Weights of a small GPT-style language model, trained from scratch on English Wikipedia: biases.
MLP neurons of a small language model. Each row is named by its layer, matrix (up: input weights; down: output weights) and neuron, and shows model dimensions 64-159. Each number is 200 + 20 x the weight over its row's rms, rounded and kept within 0 to 999.
Before each neuron's rows, "fires in" lists the words (lower case) most often at its 100 highest values on Wikipedia text that the model never trained on.

fires in: "an"
L5.up290,178,237,215,210,231,172,217,205,195,224,259,195,184,211,212,190,186,197,195,215,205,158,205,213,204,201,210,204,229,174,176,229,228,214,184,212,213,192,215,191,211,204,181,215,170,210,176,212,198,195,241,183,196,189,238,213,202,221,231,197,225,214,200,200,173,178,210,177,214,206,201,178,228,172,195,220,216,200,250,210,199,199,210,208,198,178,216,206,251,223,202,181,205,157,226,186
L5.down290,197,197,227,199,195,202,220,207,173,208,218,201,193,164,184,177,195,200,199,201,230,188,249,217,191,199,197,215,218,195,185,195,209,207,189,210,185,197,187,218,201,176,191,215,170,182,195,185,202,236,205,175,186,196,172,216,189,220,211,216,194,211,169,186,198,209,188,216,192,203,156,223,195,230,213,222,230,200,190,205,195,172,189,195,168,177,187,215,207,196,204,193,190,202,211,163

fires in: "and", "but", "who", "l", "there"
L5.up246,215,207,183,214,204,191,183,208,187,228,198,201,180,192,181,213,203,191,197,191,206,207,210,189,201,176,161,186,198,189,204,259,223,205,194,204,206,260,183,234,227,220,225,184,200,193,213,209,197,209,210,166,222,179,192,212,199,225,197,210,192,211,201,180,204,224,163,207,214,173,215,189,192,196,233,218,169,187,179,191,163,192,195,189,222,185,208,219,199,218,211,154,169,241,178,190
L5.down246,166,209,181,227,238,221,209,232,210,239,206,200,194,173,213,220,178,182,251,197,186,196,224,213,182,201,196,188,236,188,255,194,189,209,189,201,215,222,181,176,175,173,191,199,191,233,205,202,194,193,201,191,193,196,183,219,204,180,184,225,187,203,210,207,183,177,185,194,188,207,219,173,216,235,201,202,187,181,191,173,189,178,213,195,214,196,166,206,181,266,182,211,204,188,177,208

fires in: "has", "had", "have", "having"
L5.up583,208,205,233,233,158,171,171,193,221,242,206,176,212,213,224,177,175,174,164,194,208,165,227,199,224,186,226,173,214,200,212,182,210,189,208,215,211,217,212,197,197,187,189,222,215,190,221,196,198,229,221,249,175,240,189,197,183,202,261,184,237,148,212,192,200,202,186,196,159,194,177,207,199,188,155,221,214,225,200,218,204,212,199,188,191,193,225,185,189,193,211,176,210,213,178,188
L5.down583,169,202,208,213,202,222,204,197,178,206,181,197,202,244,205,226,179,203,223,198,230,168,225,189,181,182,229,139,161,200,175,201,216,187,202,219,216,202,230,207,218,187,211,212,238,216,182,198,198,200,213,169,187,212,168,186,222,184,213,219,188,214,216,213,180,215,213,202,165,178,163,172,222,192,186,215,202,197,207,207,194,216,192,190,191,214,212,189,183,200,198,210,168,203,201,162

fires in: "an"
L5.up1500,188,205,206,189,206,188,203,193,166,216,229,202,183,195,176,196,198,179,181,207,227,225,215,215,221,200,227,201,146,196,209,188,191,221,189,188,251,213,172,193,205,230,181,206,186,218,200,240,225,219,196,179,159,217,221,227,200,219,205,181,185,218,176,243,189,186,221,191,213,182,201,205,177,205,195,181,197,212,204,197,212,169,199,210,184,210,164,182,182,186,211,222,204,199,162,206
L5.down1500,177,222,178,203,214,191,209,237,188,204,214,226,191,210,174,228,235,195,164,236,235,232,217,224,174,200,201,204,181,241,215,185,200,186,210,211,193,208,196,233,205,186,204,197,215,248,194,237,227,213,220,173,190,240,237,219,200,203,189,182,200,219,225,187,193,236,196,191,191,197,204,232,161,202,194,197,216,169,172,207,193,145,219,217,187,191,178,197,189,210,211,211,195,219,186,197

fires in: "it", "what", "that", "who", "which", "and"
L4.up789,177,214,185,210,219,215,181,203,198,210,204,184,218,167,190,206,205,196,185,200,176,199,215,206,217,201,199,179,207,152,195,192,195,219,152,195,200,193,194,212,175,191,205,196,228,214,217,166,185,217,195,184,233,210,204,228,170,193,200,193,194,208,195,180,182,201,192,224,215,207,196,188,170,209,189,229,190,179,192,208,164,158,188,235,158,185,184,188,192,220,232,181,195,205,179,158
L4.down789,210,207,149,227,231,195,202,209,206,192,193,210,194,193,212,207,218,199,224,146,198,193,186,208,217,196,205,184,165,215,224,183,167,160,198,231,210,234,200,186,180,195,219,186,231,173,179,193,199,184,194,210,177,218,198,187,187,215,209,220,214,180,192,209,193,176,167,210,229,209,198,190,213,200,221,217,214,189,216,205,222,194,230,179,215,176,181,176,221,196,167,186,193,199,230,187

fires in: "an"
L5.up202,163,194,209,204,204,198,193,200,184,229,213,222,174,184,213,220,226,166,182,244,224,220,237,192,210,217,228,190,252,179,218,192,204,223,196,190,185,207,243,153,210,227,200,211,174,204,201,184,199,237,166,151,197,194,221,190,183,205,214,196,219,208,215,208,197,200,213,190,180,225,200,201,186,198,171,214,224,209,191,170,195,192,223,166,222,233,210,143,208,208,176,193,221,227,177,195
L5.down202,154,228,183,265,183,175,178,169,213,186,212,219,173,189,192,193,236,206,215,214,203,221,196,243,189,184,219,193,225,187,197,212,205,174,167,196,205,207,199,185,176,187,194,221,198,200,215,216,211,186,209,183,195,179,223,207,238,210,189,203,224,193,195,214,199,207,211,171,209,205,197,203,202,203,211,190,206,195,191,192,196,192,192,187,221,180,193,188,171,220,196,189,230,232,155,221

fires in: "had", "has", "have", "having"
L5.up1481,200,170,193,232,209,165,215,209,184,205,240,208,201,192,188,212,210,184,148,180,193,220,185,221,168,205,201,219,173,231,192,212,219,199,173,190,170,197,220,195,196,188,194,205,192,203,226,192,211,216,223,203,208,194,166,196,195,167,184,183,199,160,181,208,182,188,232,201,183,208,172,196,188,215,197,203,201,234,182,211,194,211,191,211,207,184,212,193,210,174,193,147,194,220,169,200
L5.down1481,177,196,200,186,216,266,206,174,209,246,178,217,185,169,198,219,215,214,190,163,200,173,186,191,164,186,209,229,215,239,225,215,201,178,194,179,192,197,207,191,188,188,260,211,199,203,203,216,213,217,220,183,195,214,209,222,184,191,213,210,165,200,211,220,192,212,233,163,197,184,173,168,198,197,177,199,191,192,233,212,183,199,166,209,224,156,214,210,217,215,175,201,161,190,210,194

fires in: "an"
L4.up1421,163,227,217,197,189,187,201,193,219,178,217,171,198,222,194,179,206,210,185,232,163,226,213,175,198,226,177,203,168,162,163,190,190,208,183,222,207,201,215,186,207,246,160,209,208,213,190,216,218,217,190,200,221,173,205,202,187,221,199,206,221,203,214,201,192,183,228,227,218,204,222,182,213,180,191,218,211,193,180,206,235,188,205,202,194,191,207,170,189,204,203,213,216,207,191,165
L4.down1421,207,177,176,210,231,187,216,179,156,186,235,182,209,186,188,172,211,237,224,214,240,219,223,193,208,196,221,174,208,208,188,206,203,197,208,221,202,222,213,193,205,157,201,192,207,224,194,224,229,206,203,193,184,216,195,194,232,215,191,205,203,204,197,197,173,186,160,217,189,226,189,237,192,182,203,178,189,170,155,218,223,169,213,197,236,205,220,185,166,260,184,222,201,175,205,199

fires in: "an"
L5.up328,181,211,213,191,181,205,222,207,182,214,211,172,195,208,194,192,203,180,214,228,192,201,236,206,190,198,204,212,197,179,214,207,212,197,191,175,197,195,238,213,184,228,201,213,217,203,188,169,206,202,182,217,202,185,211,190,208,206,210,201,222,186,209,208,215,179,225,181,168,229,169,219,184,185,188,176,178,164,206,185,208,205,183,178,198,178,184,197,191,198,200,189,201,207,198,207
L5.down328,126,185,210,210,199,190,214,188,198,192,198,215,194,184,191,198,190,199,177,208,206,203,200,178,204,195,178,203,231,196,201,200,240,193,226,229,220,172,187,210,210,180,159,198,185,260,214,217,175,229,199,195,161,222,206,214,190,193,208,206,219,203,196,228,175,180,206,207,193,228,220,214,197,204,229,236,191,218,171,211,195,185,204,224,215,211,186,210,170,174,205,201,208,199,184,197

fires in: "in", "to", "for", "on", "of", "at"
L4.up708,224,167,225,164,190,198,213,189,206,192,176,197,183,168,206,207,233,206,185,226,210,193,191,204,210,206,190,207,170,204,188,212,219,216,201,227,197,246,185,174,224,191,213,170,236,197,224,196,251,176,216,190,204,171,216,194,183,176,199,229,191,188,202,221,200,216,208,174,189,194,221,215,215,210,172,213,192,201,199,201,189,181,190,211,233,197,183,191,189,223,204,212,205,172,178,196
L4.down708,209,209,198,209,195,225,217,178,159,229,201,217,211,164,220,188,201,192,223,181,197,198,200,188,200,211,214,218,220,226,224,207,207,189,198,208,191,218,197,210,212,209,176,193,186,179,207,197,172,189,232,206,188,192,197,223,198,178,198,179,204,186,171,214,216,185,202,209,212,193,202,213,188,167,218,187,231,177,222,181,227,197,192,192,165,217,221,213,170,229,167,195,234,152,177,197

fires in: "of", "in", "by", "on", "to"
L5.up40,193,194,210,172,179,179,215,160,180,221,208,222,228,194,202,219,199,217,184,203,170,223,201,188,227,182,231,232,213,181,189,232,207,202,200,192,202,207,164,186,208,180,199,148,201,173,217,213,203,197,176,185,243,190,188,211,183,201,181,228,187,164,225,200,197,210,197,201,178,207,211,168,194,171,179,172,192,179,206,187,225,226,201,216,253,202,204,179,207,192,161,206,198,230,156,189
L5.down40,189,209,179,204,179,215,197,184,214,219,218,220,208,194,221,189,184,226,216,189,227,227,210,214,223,178,196,199,219,186,166,201,200,213,195,158,224,205,202,207,190,219,219,212,235,158,222,188,208,186,239,166,189,176,171,172,185,222,200,212,184,179,226,189,209,189,185,215,171,154,210,177,207,199,170,198,222,215,184,236,186,199,208,207,152,185,212,197,181,213,172,199,196,171,178,198

fires in: "of", "for", "in", "over"
L4.up527,191,221,200,185,208,216,200,188,204,221,189,221,188,206,153,195,206,204,169,177,215,199,161,190,181,200,176,174,228,206,206,217,197,215,212,225,212,200,193,200,165,245,203,193,208,204,199,201,190,196,218,173,212,222,194,174,191,183,196,158,197,236,197,221,209,196,203,193,177,189,208,184,194,193,164,206,230,197,206,192,217,210,228,177,191,190,208,213,198,172,228,215,233,206,214,220
L4.down527,203,225,181,179,221,211,185,221,180,194,250,171,185,210,214,223,205,227,183,218,176,207,200,207,187,195,199,173,195,178,199,193,172,227,180,193,244,219,204,213,181,184,141,207,214,187,212,192,185,193,192,209,190,204,180,181,197,198,173,208,206,166,181,224,217,190,192,191,209,201,202,180,240,189,197,193,177,216,166,225,229,233,200,206,206,211,173,213,181,186,185,209,177,224,209,171

fires in: "of", "in", "to", "reached"
L4.up180,202,199,194,208,206,178,232,202,188,198,195,186,207,162,158,211,194,201,205,194,221,185,192,231,235,192,216,179,186,212,181,235,197,195,199,218,158,156,212,179,149,226,194,187,194,195,191,143,225,201,191,202,216,223,209,227,216,201,203,173,178,228,221,189,220,194,217,162,191,221,205,213,233,207,211,207,215,172,191,248,232,203,191,190,220,192,196,255,221,221,203,197,202,220,180,207
L4.down180,165,213,193,203,189,204,178,186,211,208,208,217,203,202,195,207,196,230,203,203,212,199,208,188,188,225,195,223,197,183,165,181,181,211,219,218,201,208,209,191,222,188,166,214,210,199,198,201,209,249,226,212,221,192,192,182,233,169,212,197,216,223,211,209,200,249,183,192,192,173,195,212,215,195,179,176,229,209,199,224,180,219,185,213,210,206,195,214,166,195,208,222,187,180,206,198

fires in: "to", "in", "that", "on"
L4.up512,220,211,238,205,167,189,210,201,145,234,170,202,204,208,221,218,193,175,227,198,227,178,204,192,204,175,196,176,203,190,207,198,209,171,212,200,184,211,173,164,225,212,204,178,219,188,204,172,195,218,195,167,217,204,187,186,223,189,185,214,198,212,192,207,194,201,221,195,172,188,193,189,233,166,184,186,159,183,198,235,175,175,199,205,227,222,213,179,146,199,211,190,192,214,178,179
L4.down512,184,228,207,213,178,207,195,198,202,214,192,210,190,173,212,192,212,173,188,154,202,169,252,202,195,212,162,222,210,244,204,197,183,191,202,211,210,199,205,229,210,210,169,189,206,187,231,214,196,206,162,210,201,159,174,179,229,201,236,206,231,234,217,190,218,215,212,219,199,219,216,189,237,197,198,226,207,186,215,185,202,165,223,231,188,197,209,188,169,228,200,188,202,203,212,159

fires in: "of", "in", "to", "with", "biblical"
L5.up436,175,175,193,178,194,198,183,200,186,226,181,167,178,194,198,170,189,231,184,177,191,194,196,228,197,158,159,195,237,220,204,213,215,220,192,196,217,213,185,178,224,238,184,164,159,213,230,162,218,193,225,188,167,210,200,220,243,185,203,193,217,187,200,218,234,235,207,197,211,182,241,188,201,198,186,186,212,212,172,178,208,215,192,196,197,222,176,222,169,226,226,224,214,215,176,228
L5.down436,176,204,199,205,202,201,231,200,204,195,218,248,194,179,189,217,233,184,247,188,224,204,225,202,208,179,194,193,202,223,212,223,205,195,228,174,207,187,172,177,191,187,188,208,221,191,161,190,195,195,188,183,219,173,195,222,194,203,181,207,218,214,144,201,189,203,182,165,186,154,185,222,240,182,207,211,185,232,176,229,193,196,194,193,249,184,219,216,186,207,175,184,211,208,184,191